Weights of a small GPT-style language model, trained from scratch on English Wikipedia: no biases in attention or MLP.
MLP neurons of a small language model. Each row is named by its layer, matrix (up: input weights; down: output weights) and neuron, and shows model dimensions 288-415. Each number is 128 + 24 x the weight over its row's rms, rounded and kept within 0 to 255.
Before each neuron's rows, "fires on" lists the tokens most often at its 100 highest values on Wikipedia text that the model never trained on.

fires on: " Co", " 2", " co", ".", "Co", "no"
L4.up2402 [115 107 110 120 138 112 128 183 146 127 164 173 122 133 159 128 114 152 145  98 100 146 183 100 102 111 119 117 146 124 173 109 134 118 180 116  99 115 152 136 127 135 115  86 123 120 115  84 139 129 117 140 107 126 117 135 105 113 176  94  95 158 162 127 114 139 141  58 171 106  98  89 144 131 132 132 108 188 125 105 145 104 171  98 116 153 142 144 128 107 127 102 116 137 133  98 110 141 149 130 105 152 126 146 142 128 116  96 156  99 121 134 111 114 160 119 126 127 129 116 126 185 147  99 141 118 126 125]
L4.down2402 [113 134 159 101 142 124 139 178 204 122 105 116  84 140 126 124 116  93 103 127  95 107 140 127 133  97 146  94 133 133 173 125 151 127  95 158 130 106 144  83 118 114 131 169 109 123 101 110 125 140 157 115 154 100 135 113 105 112 105 179 124 129 164 163 125 125 117 156 110 119 119 142 155 124 121 131 131 127 155 140 109 133 116 104 148 124 104 141 108 118 116 104  99 180 139 139  77 109  65 166 139 111 148  85 170 138 151 176  91 140 145  83 120 115 108  98 127 127 101 128 116 130 156 146  84 155 131 112]

fires on: " –", " 1979", " 1957", " 1993", " 2005", "968"
L4.up1134 [130 131 158 108 139 119  79 154 129  87 176 147  97 140 114 146  83 127 138 104 118  91 153 153 105 118  81 114 110 151 114 121 152 118 172 135 120 159 144 149  58 142 107 101 115 151 108 135 133 169 151 130 107 150 133 142 135 129 137 178 126 174 110 140 145 124  97 138 127  79 163 113  98 100 123 130 131 111 109 131 108 127 129  97 123 107 159 110 108 132  79 122 129 143 135 121  94 169 113 133 145 122 136 133 108  92 143 100 121 124  90 119 140 158 107 179 107 107 138 138 120 147 107 135 147 122 137 122]
L4.down1134 [143 118 109  89 143 125 132 110 131 138 107 141 143 118 132 159 186 149 101 119 149 100  92 158 150 109 105 147 110 143 149 149 118 142 131 101 128 114 116 112 185  98 119 163 138 145 137 126 156 124 117 130  90 127  96  99 151 166 133 116 107 132 106 129 112 131 163 122 115 164 172 127 112 172 128  92 139 108 151 122 107 142 171  81 105  84 104 128  99 134 136 148 114 117 141 128 123 149 109 146 161 126 172 113 130  90 130 147 137 127  84 176 116 146  97 103 132 110 128 127 118 145 133 103 132 132 117 131]

fires on: " Party", " hold", "B", " |", " American", " election"
L4.up419 [ 90 106 116 113 118 124 139  90 106  88  87 140 126 106 127 156 129 150 104 124 117 100 155 125 129 136 156  93 121 120 120 154 138 106  90  91 118 141 115 101 137 115 137 147 158 109 141 150 215 145 169  99 114 133 112 139 140 121 141 117 146 116 134 117 162  77 157 147 132 104 149 162 104 141 105 189  81 120 190 142 129 120 146 136 146 146 138 139 111 132 171  89 107  96 135 108 146 107 149 145 145 128 127 120 133 145 106 124 141 101 118 104 111 100  87 114  84 136 138 123 157 133 136 176 135 127 101 152]
L4.down419 [128 127 130 128  97 109 122  84 150 122 110 153 135  95 142 172 128  84 130 120 129 150 110 136 101 119 116 161 128 126 138  66  99 100 154 113 154 146 143 126 128 103 134 118 146 160 116 122 106 123 131 110 162 144  96 156  99  94 139 139 179 151 102 125 100 121  97 166  87 137  86 125 145 133 132 128 174 142 117 131 173 142  95 139 110 146 113 136 137 117 151 101  86 142 116 109 144 154 150 110 120 113 118 113  73 122 121 163 135 153 137 188 125 170 141 102 148 111 138 146 122 145 142 163 133 109 174 157]

fires on: " '", " 1–1", " 0–0", " check", " Lam", "/"
L4.up1591 [165 125 135 147 157 145 115 115 139 151 159 127 135 135 124 119 158 110 123 131 103 157 105 152 114 173  96 127 124 103  92 119 129 133  99 127  74 135 119 116 120 158 155  79 121 119 145 151 182 127 137 135  80 121 126 139 165 102 108 137 159 153 151 149  84 123  99 126 123  98 125 145 121 133 123 115 115 145 122 136  83 146 131 139 163 125  96 113 124  59 146  95 115 142 156 123 130 122 132 129 155 140 121  98 129 157  95  88 114 130 108 121 162 150  81 130 125 123  93 115  99 104 119  87 186 131 138 146]
L4.down1591 [164 155 130 161 171  66 124 105 145 110 106 139  94 155  96 142 106 130  85 138 110 134 122 142 177 135 133 116 134 119 134 136 141 146 168 117 160 111 154 123  85 107 140 186 100 106 115  95 167  80 139 195 104 118 129 160 175  91 173 141 112 123 149 108 127 147 156 116 133 151 131  75 153 142 136 154  69 102 105 127 100 131 112 139 166 116  98 125 108 118 131 157 129 111 119 135 165 162  89 140 118  87 105 137 117 188 139 143 139 142  93 148 108 107 111 122 154 124 158 122  98 129 142 121 136 136 102 138]

fires on: " and", "s", " Song", " South"
L4.up2146 [155 150 109 124 115 117 152 148  79 105 149 139  89 105 155 111 131 164 111 149 141 104 141 138  95 133 143  82 136 111 169 146 114 127  76  93  69 150 124 138 148 127 155  96  91  98 133 135 147 129 149 126 117 111 146 142 159  82 134 162 148 168 159 131 123 116 132 120  79 166 145 144 131  94  94 137 137 147  88 190 101 107 113 139 120 138 185  92 173 120 128 160 133 103 124 137 146 112 114 141 124 147 133 116 139 127 150 117 153 113 153 135 119 108 142 101 130 151 134 118  98 150 192 147 108 110 128 140]
L4.down2146 [ 94 118 156 133 135 148 128 103 123 114  84 114 132 161 168 130 168 147 131  95 110 124 157 123 152 107 172 108  93 152 134  70  73 157 107 123 156  80 113 169  86 136 113 117 151 116 169 117 119 126 128 147 120 126 107 115 109 108  91 127 153 118 106 110 117 142 156 164 163 129 155 102 136  73 121 131 119 150 113 108 161 148 148 187 120 117 157 176  87 137 124 155 151 140 167 123  96 115 141 132 156 158 126 113 117 103 117 115 114  87 126 147 128 157 167 115 118 144 161 119 122 125 111 100 109 113 161 150]

fires on: "us", "k", "a", "d"
L4.up2176 [118 103 146 145 181 138 132 129 140 114 111 160  97  87  99 143 169 132 156 112 156 107 123 134 127 102 148 133  83 106 132 150 134 121 129 101 161 103 152 132 118 125 123 105 137 136 138  91 137 141 148 105 139 161 161 147 139 190 133 128 105 103 153  90 125 110 174  97 121 131 137 150 142 133 105 133 102 136 128 143 116 115 151 110 130  96 118 169 149 160 125 169 151 120 151 120 107 100 120 127 137 126 146 129 131 127 126 127 100 155 127 151 135 129  99 148 117  82 147 129 155 109  82 123 100 144 130 149]
L4.down2176 [147  69 100 131 120 119 132 146 137 131 175  93 162 161 142 168 143 137 112 145 102 145 136 162 138 119  85 154 141  87 100  96 152 140 155 110  92 116 105 125 143 162 150 151 137 114 116 161 136 129 103 114  75 147 106 120 138 109 184 156 148 151 101 148  97 139  94 148 155 142 145 122 101 128 131 164  92  81 105 121 143 144 111 153 104 129 122 150 124 113 153 120 123 140 125 120 111 127 104 115 133 153 133 104 125 128 141 112 105 143 142  97 180 117 175 149 133 151 137 128 111 132 138 130 139 106 180  98]

fires on: "s", "to", " World", " Battle", "co"
L4.up857 [115 100 141 160 116 101 123 151 165  95 119 144 118 118 136 103  92 138  90 133 153 135 166  82 134 115 107 125 145 140 128 139 141 109 122 127 111 141 163 125 123 137 118 145 147 114 137 148 162 122 154 134 152 140 111 145 114 103 141 126 128 112 113 104 111 173 166 132 172 124  94 128 164 133 130 136  97 128 116 131 146 137 148 133 157 116 128  89 126 104 120  90 125 135 140 127 125  98 156 132 112 136 132  78 120 155 139 109 150 125 132 131 101 171 120  97  98 117 141  97 150 130 156 138 114 115 150 113]
L4.down857 [114 105 155 113 110 126  97 125 158 147 154 133 132 118 136 135 156 142 105 153 149 119 134 136 134  95 143 142  88  98 114 170  94 110 108 135 131 157 133 167  73 127 155 134 126 117  90 151 107 145 146 121 135  94 144 141 201 130 132 151 143 121 142 138  96 115 108 158 123 108 176 105 120 146 123 117  98 149 119 140 114 126  90 145 166 125 126 155 130 144 110 130  97 136 150 123 110 127 131 142 143 159 129 152 151 155 138 154  87 134 118 109 121 161 156  99 136 159  90 138  99 126 139  73 109 153 158 131]

fires on: ".", "a", " of", "o", " League"
L4.up1249 [108 124  99 101 159 129 107 145 143 121 129 106 159 110  92 165 127 128 136 105 135 164 127 137 156 113 120 103 137  67 119 138 107 124 129 122 105 131 172 137 113 142 135 110 123 148 181 121 135 167 140 122 107 137 132 161 122  99 131 145 151 148 151 136  90 135 132 129 175 135 121 131 107  84 145 140 129 112 151 120 119 116 140 105 111  81 114 160  79 148 171 111 142 109 149 119 121 151  65 171 119 120  85 128 125 161  99 127  96 144 120 139 132 115 138  98 106 122 117 122 172 139 144 118 186 130 157 129]
L4.down1249 [137 125 122  83 100 137 146  91 131 104 136 146 150 137 128 104 169 152 116 133  96 127 129  86 130 153 106 142 125 113 122 136 159  97  69 130 102 139 116 174 156 104 150 129 105  96 152 174 127 130 103 133 141 104 153 123 105 140 164 159 142 167 125  96 122 138 139 152 115 149 112  85 125 150 147 110 129 113 176 135 147  89 130 126 125 112 178 106  93 130 165 103  93 121  84 174 123 102  92 121 146 139 122 118  97 157 140 153 129 110 128 104  83 115 137 167 143 108 156 119 114 119 119 144 121 112 160 113]

fires on: " W", " C", "SD", " that", "B", "2"
L4.up1284 [121 104  81 140 175  91 147  97 122 176  82 176 120 130 163 105 155 108 122 103 163 106 155 145 177 115 134 110 132 157 102 146 125 105 134 135  88  87 138 112 121 146 192 147  96 121 124 138 134 120 120 114 120 136 124 140 139 125 121 123 121 143 113  97 125 149 150 189 151 158 108 135 115 132  97 129 108 182 115 116 117 128 124  64 120  73 167 165 129 110  94 124 124 136 141 110 145 172 121 137 130 120 138 110  98 147 133  94 103 119 114 153 131 120 103 100 102 163 127 104 163 138 138 138 119 131 100 108]
L4.down1284 [139 109  98  85  84 104 165 131 138 127 147 109 149 148 111 160 109 145 159 138 133 144 118 106 127 116 157 111 142 134 117 118 152 155  78 120 173 155 123 147  99 124  74 141 130 113 157 134 102  95 139 153 152  89 113 136 129 135 134 143 141 125 161 136  94  97 118 117 107 150 122 128 132 165 153 140 144 131 100 131 175 158 163 171 176 133 105 126 155 164 140 101 105 144 123 149 129 141 136 167 125 140 138 120 110 107 146 107 118 122 126 134 143 129 123 159 131  86 148 138 150 144 118 104 117 132 123 126]

fires on: " and", " Cle", "ie", "le", "re", " pro"
L4.up2907 [ 70 158 100 153 161 109 102 108 131 130 153 117 168 132 130 127 156 133  81 139 108 183 117 128 151 142 141 122 127 116 156 117 156 117  95 142 128 117 125 187 114 118 102 104 100 151 150 101 113 170 112 153 119 162  99 126 181 167 130 181 123 158 132 113  92 110 128 134 134 176 149 132 139 125 124  92 123 130 111 121 125 109 153 130 156 168 136 139 139 178 151 142 128 110 150 103 132 122 129 142 114 155 126 117 123 119 111 160  99 118  92 133 135 107 116 106 137 118 103 127 136 155 145 138 136 103 106 114]
L4.down2907 [175 114 161 143 133 131 142 114 108 120 156 110 114 112 104 152 144  95 103  88 136 132  86 141 101 141 118 143 119 163 161 126  80 101 108 106  86 125 134 104 101 150 197 135 138 129 124 153 128  81 187 105 128 113 152 109  99 113 133 107 128  88 119 130 132 135 115 118 156 119 136 143 178  88 113 100  77 177 138 123  95 171  98 149 114 113  98 110 142  80 131 141 160 128 160 109 121 140 119 157 124 120 135 140 116 140 133 129 153 123 136 108 110 135 137 143 120 126 128 132 128 185  93 150  79 132 122 133]

fires on: "ed", "side", "y", " down"
L4.up530 [155 112 133 152 138 119 209 163 123 122 145 135 158 130 106 167 140 153 145 131 136 146 112 112 104 155  85  78 129 106 115 147 133 133 116 134  86 158 127 125 132 155 138 157 122  92 119 135  95 134 102 108 142 160 114 109 116  93 162 182 150 141 176  97 107 155 113 155 110 123 158 148  90 124 132 176 119 116 108  94 121 100 148 144  85 129 144  98 116 113 111 145  95 147 125 126 106 160 188 133  98 132 120 137 139 129 108  85 113 146 177 143 127 143 119 114 146 126 140 132 113 111 137 158 105  82 161 107]
L4.down530 [168 120 109 114 139 160 131 154 154 131 127 141 143 145 109  92 126 126 141 141 150 137 132 121 164 124 141 142 119 143 108 101 124 158 103 157 123 136 120 177  92  97 127 142 108 111 125 132 124 124 168 131 136 133 140 149 132 129 127 156 147 162 148 140 101 118 142  94 135 155 131 127 148 175 109 121 140  80 142 135 105 152 117 162  67 122 111 139 116 122 144 115 125 148  59 133 100 144 147 117 128 150 125 148 140 152  91 119 129 141 113 205 119 124 132 160 124 124 146 139 110 114 138 133 159  64 135 177]

fires on: " of", " to", " at", " has"
L4.up2592 [135  83 150 118 130 165 133 133 109 140 109 103 144 124 101 147 146 137 159 140  90 113 127 129 139 144 138 119  95 114 127 146 117 118 142 117 137  84 160 155 162 173 122 128 133 133 140 124 135 126 124 127 128 142 119 130 135  75 165  65 137 111 120 164 146 115 122 159  54 182 120 160 106 113 132 162 150 149  97 135 147 116 169 121 127 104 127 130 151 130 116 128 120 155 139 140 128 166 157 136 120 142 115 125 129 118 119 139 151  83 134 125 121 161 170  90 100 154 111 139 147 128 184 159 117 152  92 144]
L4.down2592 [133 177 135 111 142 140 143 140 113 149 116 154 108 138 119 136 118 144  99 118 196 122 131 121 140 142 117 117 105 139 137 125 118 162 150 137 124 147 136 169 124  99 125 106 145  72 103 173 132 112 118 122 180 111 130  69 153 134 106 157  90 156 173 109 110 133  98 124 150 112 133  98 115 141 125 142 151 112 144 142 124 134  74 104 108 126  85 169 120 119 121 122 107 124 127  91 140 128 166 120 116 105 144 147 118 151 154 133 146 120 133 171 152 113  79 168 127  92 109 138 122 155 143 160 144 107 156  86]

fires on: "s", "i", "d", "shi", "an", "tri"
L4.up197 [ 86 147 139 105 100 137 107 130 143 112  89 133 144 140 146 147 128 135 122 128 105 124 127 105 161 145  83 105 113 137  90  99 118  77 129  88 116 138 133 117  68 169 113 121 121 123 100 190 159  98 118 151 114 159 180 115 140  75 110 130 158 142 130 156 142 114 147 136 110 142 107 150 135 166  93  90 125 158 196 131 182 125 134 132 149 109 101 114  85 103 116 139 101 120 167  96 115 147 170 127  89 103 117 121 169 105 115 152 174  91 136 138 117 184 141 156 162 120 114 121 154 128 128 130 124 127  91 127]
L4.down197 [ 93 161 124 110 137 121 121 140 131 131 125 147 110 142 107  86 123 158 142 117 104 138  93 178 119 116 144 150 127 172 139 159 133 152 103  74 187 139 152  80 120 109 122 130 163 144 127 165 156 122 131 160 113  92 133 113  86 115 129 104 132 114 108 102 146 128 112 180 124 100 112 106 111 132 143 147  83 173  75 133 146 153 150 136 113  96 138 122 124 149 157  80 127  73 131 167 142 124 145 120 168 144 155 122 125 125 135 123 154 143  93  97  97 138 137 169 113 148 134 144 130  82 139  73 109 128 123 147]

fires on: " under", " at", "De", "ym", "le"
L4.up1276 [106 104 143 120 160 123 124 122 134  87 188  92 185 164 128 168 135 116 124 145 125 131 102 133 109 157 102 104 185 158 184 118 166  84 112 121  67 132 155 127 119 111 183 104 116 170 120 134 115 129 112 105 107 161 124 121 123 142 148 129 160 103 113 122 127 134 104 138 143 158 167 138 128  57 135 145 126 123 106 122 104 118 148 134 109 103 152 130  68 101 139 151 140 148 134 123 133 200 150 119  89 162 117 133  85 163  94 118 125 141 122 118 144 125 160 122 136 138  93 125 116 123  91 125 163 136 149 129]
L4.down1276 [128 142 151 154 135 131 118 109 134 149 149 164 134 118 128 176  89 124 107 132 100 120 136  55 118 107 103 103  99 125 137 146 164 139 128 172 147  91 136 136 135 109 121 106 175 105 171 159 127 101 105 128 136 168 133 138 145 164 148 134 139 103 125 139 138  96 148 122 109 133  93 106 155  92 146 153 176 102 128 128  81 115 103 136 105  79 116 125 121 152 119 144 114 142 104 127 135 143 109 114 133  97 121 125  77 147  73  89 118 146 139 108 184  81 137 159 165 144 121  78 187  71 144 168 114 128 109 119]